config.toml
d_model = 320
n_kv_head = 5
rope_fraction = 0.25
qk_norm = false
init = "normal"
lr = 0.000812
steps = 14165
MLP neurons of a small language model. Each row is named by its layer, matrix (up: input weights) and neuron, and shows model dimensions 16-271. Each number is 128 + 24 x the weight over its row's rms, rounded and kept within 0 to 255. Numbers have three digits each.
After each neuron's rows, "fires after" lists the tokens most often just before its 100 highest values on Wikipedia text that the model never trained on. A number after a token or word is its count.

L9.up863:140127131155059092094082168113135126144115089125128171135120127163139102142126154105139132160183110184118120141133150168126166173097137098135119133114163134126098139126154181116118101125114155122146239105152112138090122093123110156133148131162103133092090091113110133116119128112099134166088104152141116116108127159136120133103146158140136099123088115150124126121095113128145081156112123103162136144115164174122135159137131087140094169132114111149149136178111124118171131123104163141162113151134138139092094150133104121121132076081119097143094143141137153138121153110115145133131152137134161155113150104127124108130120182075119164129134074096102126150109091124079139110113109134117138151128159161134153123102134155108101114155130126138140122153102134119150161137118121
fires after: "H" 18, "K" 11, "T" 11, "G" 8, "ae" 4, "Kh" 4

L7.up1136:108134091147094102162177108108076124145131142131131157093145114121093096136104120121144109082138108102158105051144136118140138133133136133124146103136119151134131185149145136130124153126138106132138121143168115156111193096118114155127154112098125141133169186119072100126084110125146095097099104135097153129155161183127106108135132113146153147090143098138172137208102124142116122164151151139140114171158120123125145127114110112122157110088119138108153130155119125150163143151138078145127160105112124113132088129112105147133115097147143172096141100150138139111171176076180126111117123108142154166120130112130110146100123112091101127136159107100138145101147164149149108109123130098132142135123136138153154124112153101124112132167112137121115109170113142133120109107130147
fires after: "| " 18, "(" 16, "." 14, "- " 10, ": " 6, "W" 5

L7.up1223:146134127121118111124108112130167153123139101137123172129111106112117090165116163129128099158112137099130098163162150141144145139106085192154154152143103086146133147138126126082155105147129106147142158164183121140133141136157131098124120126098110105138159130135119146158148185104155145117126158130164109155110121135131124144130126133123163110136100138156155149117159091148130116172126121100149074130150159107175093163161135119111145092101107160095114125138084103090109124176156107158121191090139111105092119080159129116130073102121154145143158105117138140129153168129149118130166130120098122082136088111106115155127166131120107141133129144119121119126144105151125138121169132144109077125134146110147153143148153143160115105104162122122146110108160152134137120097102146
fires after: "|" 65, ")" 8, "W" 4

L7.up869:101123141071142127137111126120252148112139112114099161159139139135097120155112131132143149139106134126141133169152136166104151121125115159122137108095131108153157157150103117109165128158125130119129138144138140138113147142139131114125097112087098126159131153110141142119105149147155174134144148118116120138091111151143140182097104152084159104120138127162133107123113100157142111151134115142124093148154147155158072224151103134118160129106082081097159129148074143128115123133134122110104150138094138125109116100107149110146111101112132133148139143129131133100138130134152101158150109127101103101131108115081104191096137134132150123096122103121075120116143125155137118162160098129113112117116152115145159156133125126163131117096137134145152115129167143130142083085121105
fires after: "|" 58, ")" 6, "W" 4

L2.up1003:137124122159133116099165115150137111128146149127145105113105122103147162133086109151122113146182154130112127092118140111095098175156116110142141157156106151131144122102163155105124092149159124122146170131120107131116110174098100095112121149097110089145116143115123143158100113115137131143138114101172117121117115121092142094164129185105094116185135162146125126153144171105131136085113109166100109118114103128153122084121166158087120110168090117175108132149097129111112149105126156130144180144127143117087130131147190103102130124144128122129128140102186136125122127131115184078090114102136135121112133114122089129110079131143143107152142109129140134107141146095166092153176133156098144123103110113163120140100099093079119140147147119130133085150158135151098096155133070
fires after: "15" 25, "12" 13, "13" 6, "Greec" 4, "exp" 4, "for" 4

L8.up482:089156133140152120153146145105141168111110125138146134149090131091175127075138150170091096118129168174155079124154085143070103165133111109142118121140125148158095075112123143116130119167102132151155125146131126145150142140146150149125157152149122112108105110144105140163140128125091086105131147186121161141137104126113119105127145105097120141171104099121089132183127126125132160156123118160135092101117137157147113118140138150145156144122099172081126144149156157129134156051126151099120104141076141131134123116140097111154127130113113153073117097089139114106153148110155099113081146104119147125084087085141082111092155108131126124137135095104102095129143136081109124121128155101147109129109145120101126142122172106151144130130144167117143195125137124166129128134081108
fires after: "| " 46, "first " 4, "a " 4

L8.up32:111137137122116091124100142154114118091113130154159133142156124146132103120100122118188123103118156118175108134122084119127157147147143103132198168080155142111100096133149141123152112117121130138158126108143117142182104164110085121137123095183100109167161126115061089132136177106116118136102134125134124112159126167095163100127070105134146142154128122109135143140123125115137104144159146142120160096104194150141150141134126118132162140074134126155160124128130149102094106132077099123116155094132095135132139134128113199159177149141102116160150114143134092159135120167131118093134107160094116145118130132143129092116116167175135154104149141121140147147077085122125130124154128106118181095123092138145140125126102104103110133090125131102136139096127142124122118086132137
fires after: "| " 90

L5.up582:126112153120136131133122186139119126149124136161086156117135111124116117101104171151157137117146136140144166111145108119135120182142129131119113129131129086133120160081138146131137161132085147126119148124120113130091082114107118135145105102150137130131122133135110168092160118111168094182123120136116133144118096152119115158158098164145146124129114153167085150151122127127113137166115147164127110155143140136134095103182110111119143152152125140131134189141126119107126122146125141123135124197153138111133177084114115119114127105159131065126118119114133110122113131117091117112124118176113153125101104137171173161081148136125142105140137119151100083068152109164106132161113089112151094130134132112076120126137114112100103144142103134138165123130135123088098147115138170
fires after: "a " 19, "0" 17, "h" 7, "out " 5, "is " 4

L7.up495:117146072100130120150095131124117129122130129163130108150112158135142129113112124142138160131098104113144111144146130185142134150079083138117083127119145130129128156113149129103130133128131078137118143163130069191158109132110133123165172119135116111119103089131133101147100131138110109156166122113121106133116110153141104118124105106102093098152098164140143140122088110118106148128150127119108138127133104084175116139118092111147170093139127099118134130156162128153140110107108121152124160095130125148097084083141156169116145108117108109111163148117179139126141126121192105167130143120158106096087155099141131128094107193113148132138163135175148175131137086181106100091147108086111109121141168135107104133149153107143162131169106140117152120134136148167124126166151134
fires after: "T" 14, "s" 13, "S" 7, "t" 6, ") " 6, "l" 6

L9.up1088:150116127113143138104125130089141147141131100155145125131123140138144098121149076110168105098137153082154107132136142105144137162116149117115142140109164159124095102147128119124116174108110084137184111136138097132172093163138136141146119111097115089094136192153107166166140082133163125147107123134121133144148134189091154185110116130126118138153088148092175091111130138074095142108158141166125141123153139149130136108097133096151112107140098086105115131154157165065115144130118130099138086136127132159149099133096117195105128130161148120134135129130151095120157127170117132118129097167099114109096111137131123185138134105099176133151116152160085106085107159149116133108158124149134168121111092107115112102124134115122121109126153127135151101144131090077117169126126115
fires after: "| " 69, "\n" 4

L10.up663:112146146129147135066126127115098128116091099135140116114140128179104127141123103164148113108146132114166145133154173133124122137156120111085126130127098188094147131122091122157136074130192161145158155180159115161093153123130111144133144119157152112142149134141137178150103100128125158158076108142138137137129121116174093089069155112156134142129118116111137135155106162131082141161133160106126125113102150184151144157099143109079107146155124100111100124133109142118122117112093139150136112070172118167101142149137111121144171142193164117170137118141144097132137072137119138149120121093077120171146136120161124142101155150156116094124100120129132178093135127126137103111107153097098149135145105117086089138152125148141086113155101081124155132157158114148132143113105129
fires after: "| " 29, "\n" 10, "ash" 6, "DF " 6, "s " 5, "7 " 5

L8.up602:117120142154090129138124104165080147128169100130134120110100086148148106103152124112092130146100118097201142120130094145093126169154106141132166119167104125085113135133099109121153089163173129095130157095152126077165118104141106154085126153125110099159139132144167138094135141125169090102110096117132129113166110141143162131133124117107157136105115124090106118121111135135116153151047164098100126125135144163127146091125179149123122148170183104105134131108149134097159164102124125164171162100119157110157135089126148158123162107155133134156148124149148148115112143137152112136185124114118132093122115075141073150136138145138147100088113143150144117099103120111177111109149150081143126141139109116126122124113143099128125146129088130148133118110112106100113131099157125
fires after: "| " 40, "\n" 21

L8.up197:156169108115097139128114101123106156132147191143132123126137098131158119144134163121119088150165109148155129140131169136127148104163134090154112119140121120137131199143136121139142106098149078150089141103113102146136138130108141128104159131137100146128121138116111091151131114096121140145094149140122104142138099138116114109137112088088156123130169133150149126119142166106095150132139062144131158144186126115104115149159129091117123111103105134149123179114088153107125101133149170108123102146082148120116165161122134133138085117079142121148178122113152137096121093135173174132148117101143121108154134107113158204119151151094114068097130124142115161143124147127130125169116071081133146129094128154159153142065096132146116128118123138097125130142130109127134145128160099
fires after: "(" 33, "T" 12, "N" 8, "S" 4

L10.up343:112144150174125136156116152132099117174076157119101127177101120153090126121116136166140125093114147139175135121117074114120113138127161127132124110158147174115150141140128162151162153135146146113183128123166126129129162130139089148080101129159123086175132152147081130097099133130129136133142171104100091146124121151106136126109138132132175112085096131103118137117164119096158134140142089149105118131117127164119076106115161111153154136145152147112145112167064131090136143113127102130123126139104130136128130131161152115140155150151128155132110129159100149041167161082186117194091093106156128135155136109110147156102162104139091143109111124121145123150092137131130108096097127144159084130109113134108129132129141107130136119148118149085078132104145119157123144112145147
fires after: "| " 42, "==" 9

L5.up1273:128163083153106097134124119087123156130141123156127157181125109102157129123147159149129129157128072148136171129136137135164132144065143105120114137121152150141113173125123119116127148109109122123108139143146094149128189120158178139134071121143099097111113149075133136134075159126150129173149084126135106130131163101148079145137129165115152193068172133116144167145117123104095129125136168110159141097144129134113111116152078127148140131102081137134123123165151168123146180111137162143117124122067140177115119148118120123066107116148127120162134129114145095101163113118157142128151182115141137111101151149126132132093123152161134123134136107169109152102140083128149104126144127140089145145132132144137109094154120109150130139170106119098130102118156122103115180109144159
fires after: "A" 19, "K" 14, "S" 12, "R" 11, "V" 8, "T" 8

L5.up1016:140099138146161126132153123149132129152136119113098164128124146150143117127188140118127148162101149122173145159126133134125109103133144090084205138150105175102157139110078102137109115128107127115140171117117101114087139100106069119125123120164140126148137146102158108155117107114116063137126112134125131146158128144110100123112130148137097158094129156135120143169140117088133164125090135142090104149120152106139123125127076146133098116166108120140099113143144131156119178097143169135163128120109102108168129137131131097143134150122156121103122119118102138119133085133203106127138175115140097117153117095112139105107100136144135128123109111137170135138144152153159088151154121140103107106105134116128073137163133133135100173129134184145104078181155164148149143123160119
fires after: "V" 17, "d" 8, "R" 8, "tr" 7, "Cr" 6, "P" 6

L9.up989:144114138107118139095116099139081141127119135141075122142104140118130126112126119154107160139116143106150144122120133107114143117119167097107106120116131121145080091162109109098145142111122103116108124136116098122144116145124105148097191122162138144179142083115090137163112133153145134147107099126151091148126140159150159165098160123119172155119122131125104143133131134087124126125105130162138137112126152146146114159111174105100102125120110136166117108128121125190141169108106137097156123119128092125125197166194132137135126144157141156131149129134111149100125104108174090144094121163137127095106121124138061079130120155143108147123171092150147166132154159122105152121117121109141173161138166089162102127113106094148131088150109145119122141098146153117114121148082102
fires after: "| " 24, "the " 18, "\n  " 7, ": " 5, "1 " 5, "\n" 4

L8.up840:129181099153165155112159123085089124144131116123133097109146132156146088124147139132100175120101099135116126153125154142109146087176137117094080115132101138122144124141132174169127140125144180116125121166117117114137100123066060149151128092140128137131107130095124105146150126143169137110127093130120122102109124136128111133121160130118086100085122120133123111097111113120156112177130123149121185122137078132161058119122152086105121129112110105100125148097087172120114119137120115149140103156132164133125114145170143135117131139125104124148146114123086178117102137151122145138126110103108117136129125099142118147128188131173132144131110134141149099102113175116103127143106127147123157131134133102124070135169149087130168110102126160121115123113158139156173152134126146
fires after: "| " 25, "F" 17, "-" 4, "ep" 4

L5.up873:124095103125144108128139170106133136137134129153110149096083110144141144102136167145146107156137182150140083128151156078156112133145134105105129107162125164110123128160169132110113114114108130120116101106192161159180138157128174128133107104137122131138099145087107111098111136136122122139127144124144115105135145134121102161116111151137113152090061123096189075129140153089109111158133114166129162187150149154133117118168063111078144144075167095143138131130104098132104164097127113098149106111142137176130131112162179133126120156105134118124136131147149119099093105153161113126130188116171127151143161131120149174126107109133157146165097101131134150096124109137121103126122076132149145124128129130142115130115142118135114074159108119133147103132083113136137139105150153
fires after: "R" 26, "D" 11, "K" 9, "St" 5

L5.up145:127093136087163129118089106113134161079128109114125135133099126130088110125112111152126130142099155097134150143148176195134131144142112115138150173075154116158129130100108113127190157151111111123146156158113133154121127155138132131153127083095063157172144138125114131112138210144109160147128174142124139132108136111146124147110116124105132110121101102137086152125104119146106126168130140153139120155179161154148077177112118129132130124113105113127168120137054142107100122137148135111114164094143119113111120100109142136151123100127122126146118136104149107123145148126112098159130123069124094136133125108103137171093144136136153109101123103156112098102118110153138121112154090124118107115110181113173150144120138129134117123136163128132129112116121188145120096091130125
fires after: "|" 43, "." 8, ")" 7

L7.up185:137169112122142105124119120063147103127120079120136171095119123131120110152136161117125153123140138126105123168138171124148179151133137148155146125118117177109108157166128126136135110114125108142124148168126167120103170163153168124095145049114079138120135103124129107129152131109158131130102156119117130123156096118141119106149087159134138148132089124121132102064141131162138138135112122123142086127166137126133078158150128140132193162083131110101113112120109111134065113160135094102103117118146112131103151105116140108157154109078132105116149151130104161131141165137139107159143120141123116125152094119074116142090127119123130117119162127120133092139146133174144122132156100146137081169119155127170097161127076136133109150125141150150109166138149172113128083094168124
fires after: "|" 48, ")" 13, "W" 4

L10.up1016:144111139116165146139130135144110159143120156138098123167079110096113084126120128137132104127106116124177110139105139140137117115138115095127162138144128173137090098113125137164113147157149109108138118104151161136172145121149149119133118117126134147133156118097121151161068135129158070133116096107091128114122136141109125097139153075114145112132182170093126151146131104126140119087099101147141113121167153120130173106106150126131098124138109095103156182121099108061140119150132148071133153088126152133120093161099156117110159095118114132108134163134088134110113117105140130166144137114110098142139142143104145100118139134153171151146103085090126157091102138203148137120144126126149105114115125142112126136120143143133137089154125174155135170132100159131142117122114154
fires after: ", " 33, "| " 21, "V" 9